From a checkpoint of a small transformer trained on Wikipedia.
Size: 20 layers, width 256, 4 heads of 64, MLP 768 tanh GELU, vocabulary 2506, 13.8M parameters.
MLP neurons of a small language model. Each row is named by its layer, matrix (up: input weights) and neuron, and shows model dimensions 48-111. Each number is 50 + 15 x the weight over its row's rms, rounded and kept within 0 to 99.
After each neuron's rows, "fires in" lists the words (lower case) most often at its 100 highest values on Wikipedia text that the model never trained on.

L5.up639:67 32 60 63 41 83 64 44 63 42 14 48 62 41 54 65 73 22 48 43 63 41 73 58 54 62 46 18 40 81 45 46 35 38 53 42 45 53 51 52 41 29 34 60 29 53 73 32 73 57 75 61 34 46 56 66 55 75 52 38 37 38 30 56
fires in: "election", "released", "opened", "original", "public", "use"

L2.up48:64 63 44 56 43 63 44 46 56 22 48 50 76 66 25 56 36 27 44 38 43 35 38 43 49 53 43 41 74 20 39 38 48 63 48 47 77 47 63 83 38 25 12 44 43 29 57 49 42 55 65 47 81 52 45 40 40 50 37 51 32 45 50 62
fires in: "on"

L2.up666:33 50 64 47 34 52 42 48 38 45 64 67 55 47 40 39 38 43 56 62 53 33 65 03 57 60 33 45 36 63 32 38 60 52 54 73 43 53 51 58 58 13 49 45 47 64 46 60 54 72 57 84 46 69 69 56 68 40 40 40 31 49 56 73
fires in: "the"

L3.up287:35 70 58 47 47 34 23 56 56 59 49 73 39 72 52 42 64 25 63 60 45 50 39 47 25 34 20 49 52 50 67 82 45 36 48 51 55 52 62 43 72 80 61 33 50 31 42 74 24 56 50 41 44 69 67 58 33 57 49 65 78 40 54 51
fires in: "no", "any", "some", "every", "total"

L3.up672:55 28 45 47 44 32 78 59 36 51 39 64 52 63 71 12 37 23 69 46 49 62 50 50 59 33 84 33 35 78 55 39 52 81 61 51 47 54 40 30 54 41 40 55 47 48 30 30 63 27 74 71 44 58 73 45 41 49 64 61 45 33 72 50
fires in: "game", "club", "stadium", "cup", "championship"

L3.up165:68 42 53 50 63 45 47 58 55 41 49 47 44 70 54 36 46 80 48 39 41 78 20 40 46 42 50 51 35 25 35 46 67 62 73 64 33 39 37 69 44 51 52 49 44 46 71 58 42 57 43 55 49 37 68 56 73 33 25 28 60 42 57 44
fires in: "state", "national", "us", "public"

L2.up260:29 27 62 34 50 47 23 37 45 57 48 51 36 49 27 84 41 51 36 45 69 51 86 77 58 60 53 28 57 60 59 53 50 33 34 72 51 35 33 46 78 45 38 65 00 38 57 71 70 50 38 34 60 36 36 44 34 37 39 60 58 16 51 57
fires in: "west", "western", "new", "per", "east", "each"

L5.up249:56 60 37 39 43 64 81 45 48 39 46 41 35 64 65 52 41 56 70 43 25 56 78 49 27 75 72 40 35 12 59 35 86 55 41 42 46 36 32 24 42 44 30 58 65 80 61 69 60 37 53 74 56 54 17 70 45 32 48 46 50 82 42 42
fires in: "from", "with", "lower"

L11.up629:40 32 65 37 25 54 31 63 59 43 68 42 42 76 43 51 52 58 76 71 40 53 81 57 91 44 47 59 42 48 52 75 43 31 50 37 49 56 65 52 44 42 78 39 68 55 54 57 54 55 53 66 56 55 71 14 46 53 36 62 74 45 73 35
fires in: "of", "precipitation", "van", "et"

L4.up150:27 61 23 39 44 62 58 84 18 72 49 55 43 55 43 63 74 49 80 38 64 65 58 57 46 57 47 44 45 50 61 39 51 51 41 47 34 36 39 50 65 76 26 58 23 55 71 36 51 40 43 37 42 11 48 40 51 67 48 61 57 51 52 34
fires in: "out", "death", "died", "per", "brigade"

L4.up760:59 53 34 53 27 52 48 34 45 47 52 29 45 38 53 75 61 44 43 65 42 30 61 60 37 22 21 34 46 44 05 43 53 47 61 29 21 47 47 24 69 31 59 63 32 64 57 69 42 59 70 27 44 29 73 47 57 66 87 60 56 50 53 37
fires in: "new", "high", "first", "highway", "north"

L3.up227:52 64 50 52 47 28 55 21 44 38 61 76 47 58 22 47 32 37 49 88 88 41 45 68 54 39 59 48 72 37 54 32 38 46 70 36 63 67 47 24 51 57 99 52 36 62 43 53 65 41 54 36 75 58 49 37 60 34 58 62 63 49 78 34
fires in: "north", "south", "northcote", "atlantic", "colorado"

L4.up270:60 05 62 44 32 59 59 37 39 54 64 70 44 49 31 48 33 69 52 79 41 34 56 29 19 78 39 91 58 68 69 52 51 56 25 50 49 61 34 60 39 48 31 66 25 50 44 35 62 37 40 39 15 44 33 28 54 37 36 75 64 47 71 56
fires in: "more", "total", "been", "other", "be"

L2.up23:43 35 28 43 68 40 39 56 47 53 72 53 49 31 35 29 33 28 58 83 38 48 68 63 50 14 21 41 49 67 77 39 46 38 40 37 67 27 37 55 48 51 60 50 21 56 40 45 69 36 59 32 57 52 50 55 60 51 57 42 18 48 75 49
fires in: "footballer", "club", "record", "football", "team", "pld"

L2.up689:41 72 46 74 32 50 49 58 67 52 45 50 34 56 34 59 63 32 70 78 41 38 61 45 34 42 41 58 67 72 53 51 48 46 29 45 52 33 60 51 37 49 49 46 41 50 83 30 46 58 75 37 71 39 74 43 45 35 46 41 70 54 39 53
fires in: "total", "average", "original", "source", "public", "popular"

L4.up577:75 63 75 20 36 61 58 51 46 46 49 51 35 54 57 53 38 73 48 31 68 23 43 31 36 53 71 49 47 49 54 54 33 46 46 56 39 55 74 37 56 67 41 36 62 46 40 61 60 49 31 59 43 62 59 56 48 70 55 46 68 53 72 42
fires in: "a"

L3.up109:65 35 50 34 31 67 30 76 42 44 77 24 35 39 27 50 56 71 57 47 28 39 19 32 65 44 84 57 60 28 73 60 62 56 21 66 33 67 69 40 49 66 52 57 58 43 40 32 15 49 41 31 49 64 47 45 28 78 42 44 51 58 53 30
fires in: "work", "death", "died", "written", "workers", "law"

L5.up6:69 78 63 48 35 54 37 71 49 49 28 69 30 55 55 62 32 75 63 47 34 39 72 49 44 27 60 38 64 62 48 37 72 48 53 69 63 31 44 23 60 79 48 49 67 12 32 53 37 52 41 50 36 48 54 77 48 49 47 60 39 58 46 61
fires in: "a", "flash", "every"

L2.up694:25 41 36 48 59 32 45 60 50 41 52 43 62 39 46 57 48 70 66 60 65 59 58 34 74 36 43 55 45 52 68 69 51 45 20 74 45 59 62 46 62 50 40 25 17 57 94 11 52 24 18 57 55 51 76 45 24 53 49 52 85 98 63 23
fires in: "death", "married", "died", "san", "born", "wrote"

L3.up356:42 54 31 27 51 61 50 49 53 31 68 63 44 54 59 55 14 68 79 71 53 41 57 46 32 70 43 48 64 49 34 33 65 30 75 64 41 32 67 39 33 64 55 51 61 63 44 46 31 36 79 32 35 53 33 56 65 29 61 59 60 48 78 54
fires in: "at", "from", "us", "all", "number"

L2.up93:50 48 58 64 24 52 49 69 77 42 37 73 26 46 69 57 29 37 45 52 58 61 62 39 48 63 36 50 37 58 50 18 48 44 55 55 63 53 42 52 72 15 47 14 32 40 43 50 67 42 13 60 32 56 51 49 63 39 31 41 54 59 35 51
fires in: "the", "grand", "king", "great", "greens", "stephen"

L10.up528:66 19 39 54 39 50 29 58 64 54 36 58 59 61 52 50 59 79 75 54 67 62 30 33 25 39 39 52 48 58 62 47 48 54 48 29 54 71 56 24 74 21 39 47 57 76 40 68 40 28 74 45 51 99 72 28 48 77 55 33 31 36 57 41
fires in: "of", "other", "language"

L4.up20:58 55 63 37 42 64 31 57 42 56 69 64 43 65 30 46 47 36 70 50 64 32 76 59 64 58 70 29 51 33 64 57 40 41 60 55 51 48 80 66 58 33 47 54 37 05 44 49 32 49 64 51 49 76 49 55 49 64 07 49 45 29 59 32
fires in: "of"

L2.up362:49 60 29 65 70 35 63 53 18 26 67 66 47 39 28 29 56 47 25 56 44 64 43 41 63 47 82 26 55 47 54 36 57 66 43 42 62 59 41 43 44 40 33 76 25 16 28 29 51 20 30 41 48 48 41 53 56 59 44 39 49 64 56 76
fires in: "footballer", "football", "youth", "yards", "by"

L3.up633:70 65 88 75 32 46 66 92 47 54 03 49 42 56 56 20 52 47 47 44 10 46 39 48 49 29 63 48 68 50 23 41 39 69 43 72 61 56 41 32 69 40 40 34 57 60 46 39 45 51 16 59 45 46 47 41 57 44 26 59 37 51 52 63
fires in: "including", "such", "avenue", "include", "seven", "important"

L2.up38:69 50 51 53 38 55 44 43 47 41 76 50 47 49 63 48 46 36 51 62 82 08 44 37 20 61 45 40 51 43 27 54 59 50 64 47 58 61 51 45 72 39 54 55 39 58 37 58 89 55 18 57 57 44 58 32 47 58 78 69 26 62 49 14
fires in: "york", "royal", "gold", "grand", "east", "portland"

L2.up540:39 46 29 49 48 75 82 69 38 37 65 47 65 59 53 64 63 18 39 44 19 53 73 55 55 57 44 69 53 58 56 20 65 54 48 81 21 64 54 70 56 53 44 37 46 38 45 65 16 71 46 52 61 54 58 27 27 37 88 33 62 50 43 18
fires in: "time", "day", "then", "end", "role", "help"

L5.up151:46 32 61 55 82 53 43 24 57 36 56 56 45 44 62 42 52 54 43 66 20 34 66 51 31 44 55 41 51 11 70 64 78 62 49 65 27 88 96 37 43 55 41 39 53 29 64 29 57 47 54 70 40 60 52 40 42 30 41 52 50 51 37 49
fires in: "born", "on", "never", "neighborhood", "close", "back"

L3.up705:34 39 52 49 53 48 30 54 48 30 30 59 26 54 49 44 53 53 67 30 53 43 52 55 29 34 49 56 60 48 51 38 66 40 54 25 53 52 65 27 64 38 61 46 58 29 32 71 47 30 50 62 42 63 73 58 37 80 66 33 61 43 60 80
fires in: "of"

L4.up219:58 62 71 30 48 55 79 58 53 71 62 53 33 44 48 41 37 56 63 48 37 32 51 41 47 38 47 21 54 52 39 54 53 79 37 62 40 38 44 39 36 45 75 44 38 65 57 55 48 60 57 49 36 26 51 56 69 55 38 26 62 66 35 47
fires in: "high", "top", "main", "known", "highway"

L3.up427:83 47 56 62 41 50 44 28 71 71 64 34 69 36 57 49 59 33 65 54 61 57 36 31 55 51 67 71 54 18 66 22 46 57 44 99 34 70 53 32 31 40 55 55 49 35 56 63 39 51 31 34 58 48 23 55 62 72 50 32 75 73 62 42
fires in: "career", "baseball", "pebuu", "construction", "webster", "winning"

L4.up479:25 62 33 68 41 62 54 37 40 49 54 63 59 61 76 56 40 41 43 56 54 54 31 58 50 35 48 55 74 54 65 43 82 53 48 48 59 41 53 73 38 73 37 45 71 37 59 51 51 43 36 34 27 58 52 19 56 49 36 59 29 46 63 57
fires in: "years", "career", "history", "date", "days", "home"

L16.up514:41 32 75 49 55 84 51 52 59 58 44 38 70 66 52 55 67 52 50 54 60 49 46 75 52 45 64 30 66 24 59 43 59 73 28 42 51 47 54 55 65 33 61 47 48 19 52 71 48 49 60 48 47 44 47 60 63 57 35 39 59 48 55 42
fires in: "for", "at", "forces", "of", "on", "in"

L2.up226:54 57 54 66 52 28 44 87 46 58 55 50 56 44 33 07 40 27 43 51 60 58 67 60 40 37 41 32 63 28 60 70 50 55 62 59 44 37 37 54 55 64 60 40 51 36 51 55 62 46 69 71 21 56 57 21 77 43 50 27 62 63 33 39
fires in: "such", "same", "high", "written", "highway"

L2.up712:28 45 60 80 55 52 58 43 40 51 52 44 22 42 17 32 10 66 67 52 68 33 37 49 52 42 40 28 52 47 73 54 45 31 45 40 78 60 67 41 36 65 58 71 83 59 64 34 46 85 52 53 47 34 57 28 42 30 48 55 41 27 59 40
fires in: "north", "world", "south", "mississauga", "miss", "canadian"

L3.up112:33 48 63 52 37 67 36 68 70 59 26 64 51 45 44 69 60 29 52 78 57 41 66 65 62 81 47 53 64 50 54 45 58 41 53 60 65 26 28 49 55 29 26 35 47 74 58 38 37 41 32 69 53 06 40 84 63 71 73 60 52 56 49 51
fires in: "has", "top", "have", "is"

L3.up259:51 81 49 36 39 50 45 38 56 58 51 28 51 42 54 64 33 43 77 50 57 38 39 30 73 54 69 45 55 58 33 47 46 53 68 77 48 60 55 64 38 73 82 40 37 35 34 37 63 48 43 60 50 71 74 61 22 59 49 48 64 39 39 22
fires in: "minister", "ministry", "court", "chief", "candidate", "director"

L2.up531:74 50 25 72 27 36 46 31 42 51 62 56 56 51 56 45 14 30 30 56 82 33 63 47 37 44 90 51 51 31 50 84 46 11 44 68 58 32 37 43 59 35 28 52 41 62 50 64 36 59 55 50 64 56 48 34 53 49 73 51 50 50 41 86
fires in: "s", "racing", "my", "her", "television", "player"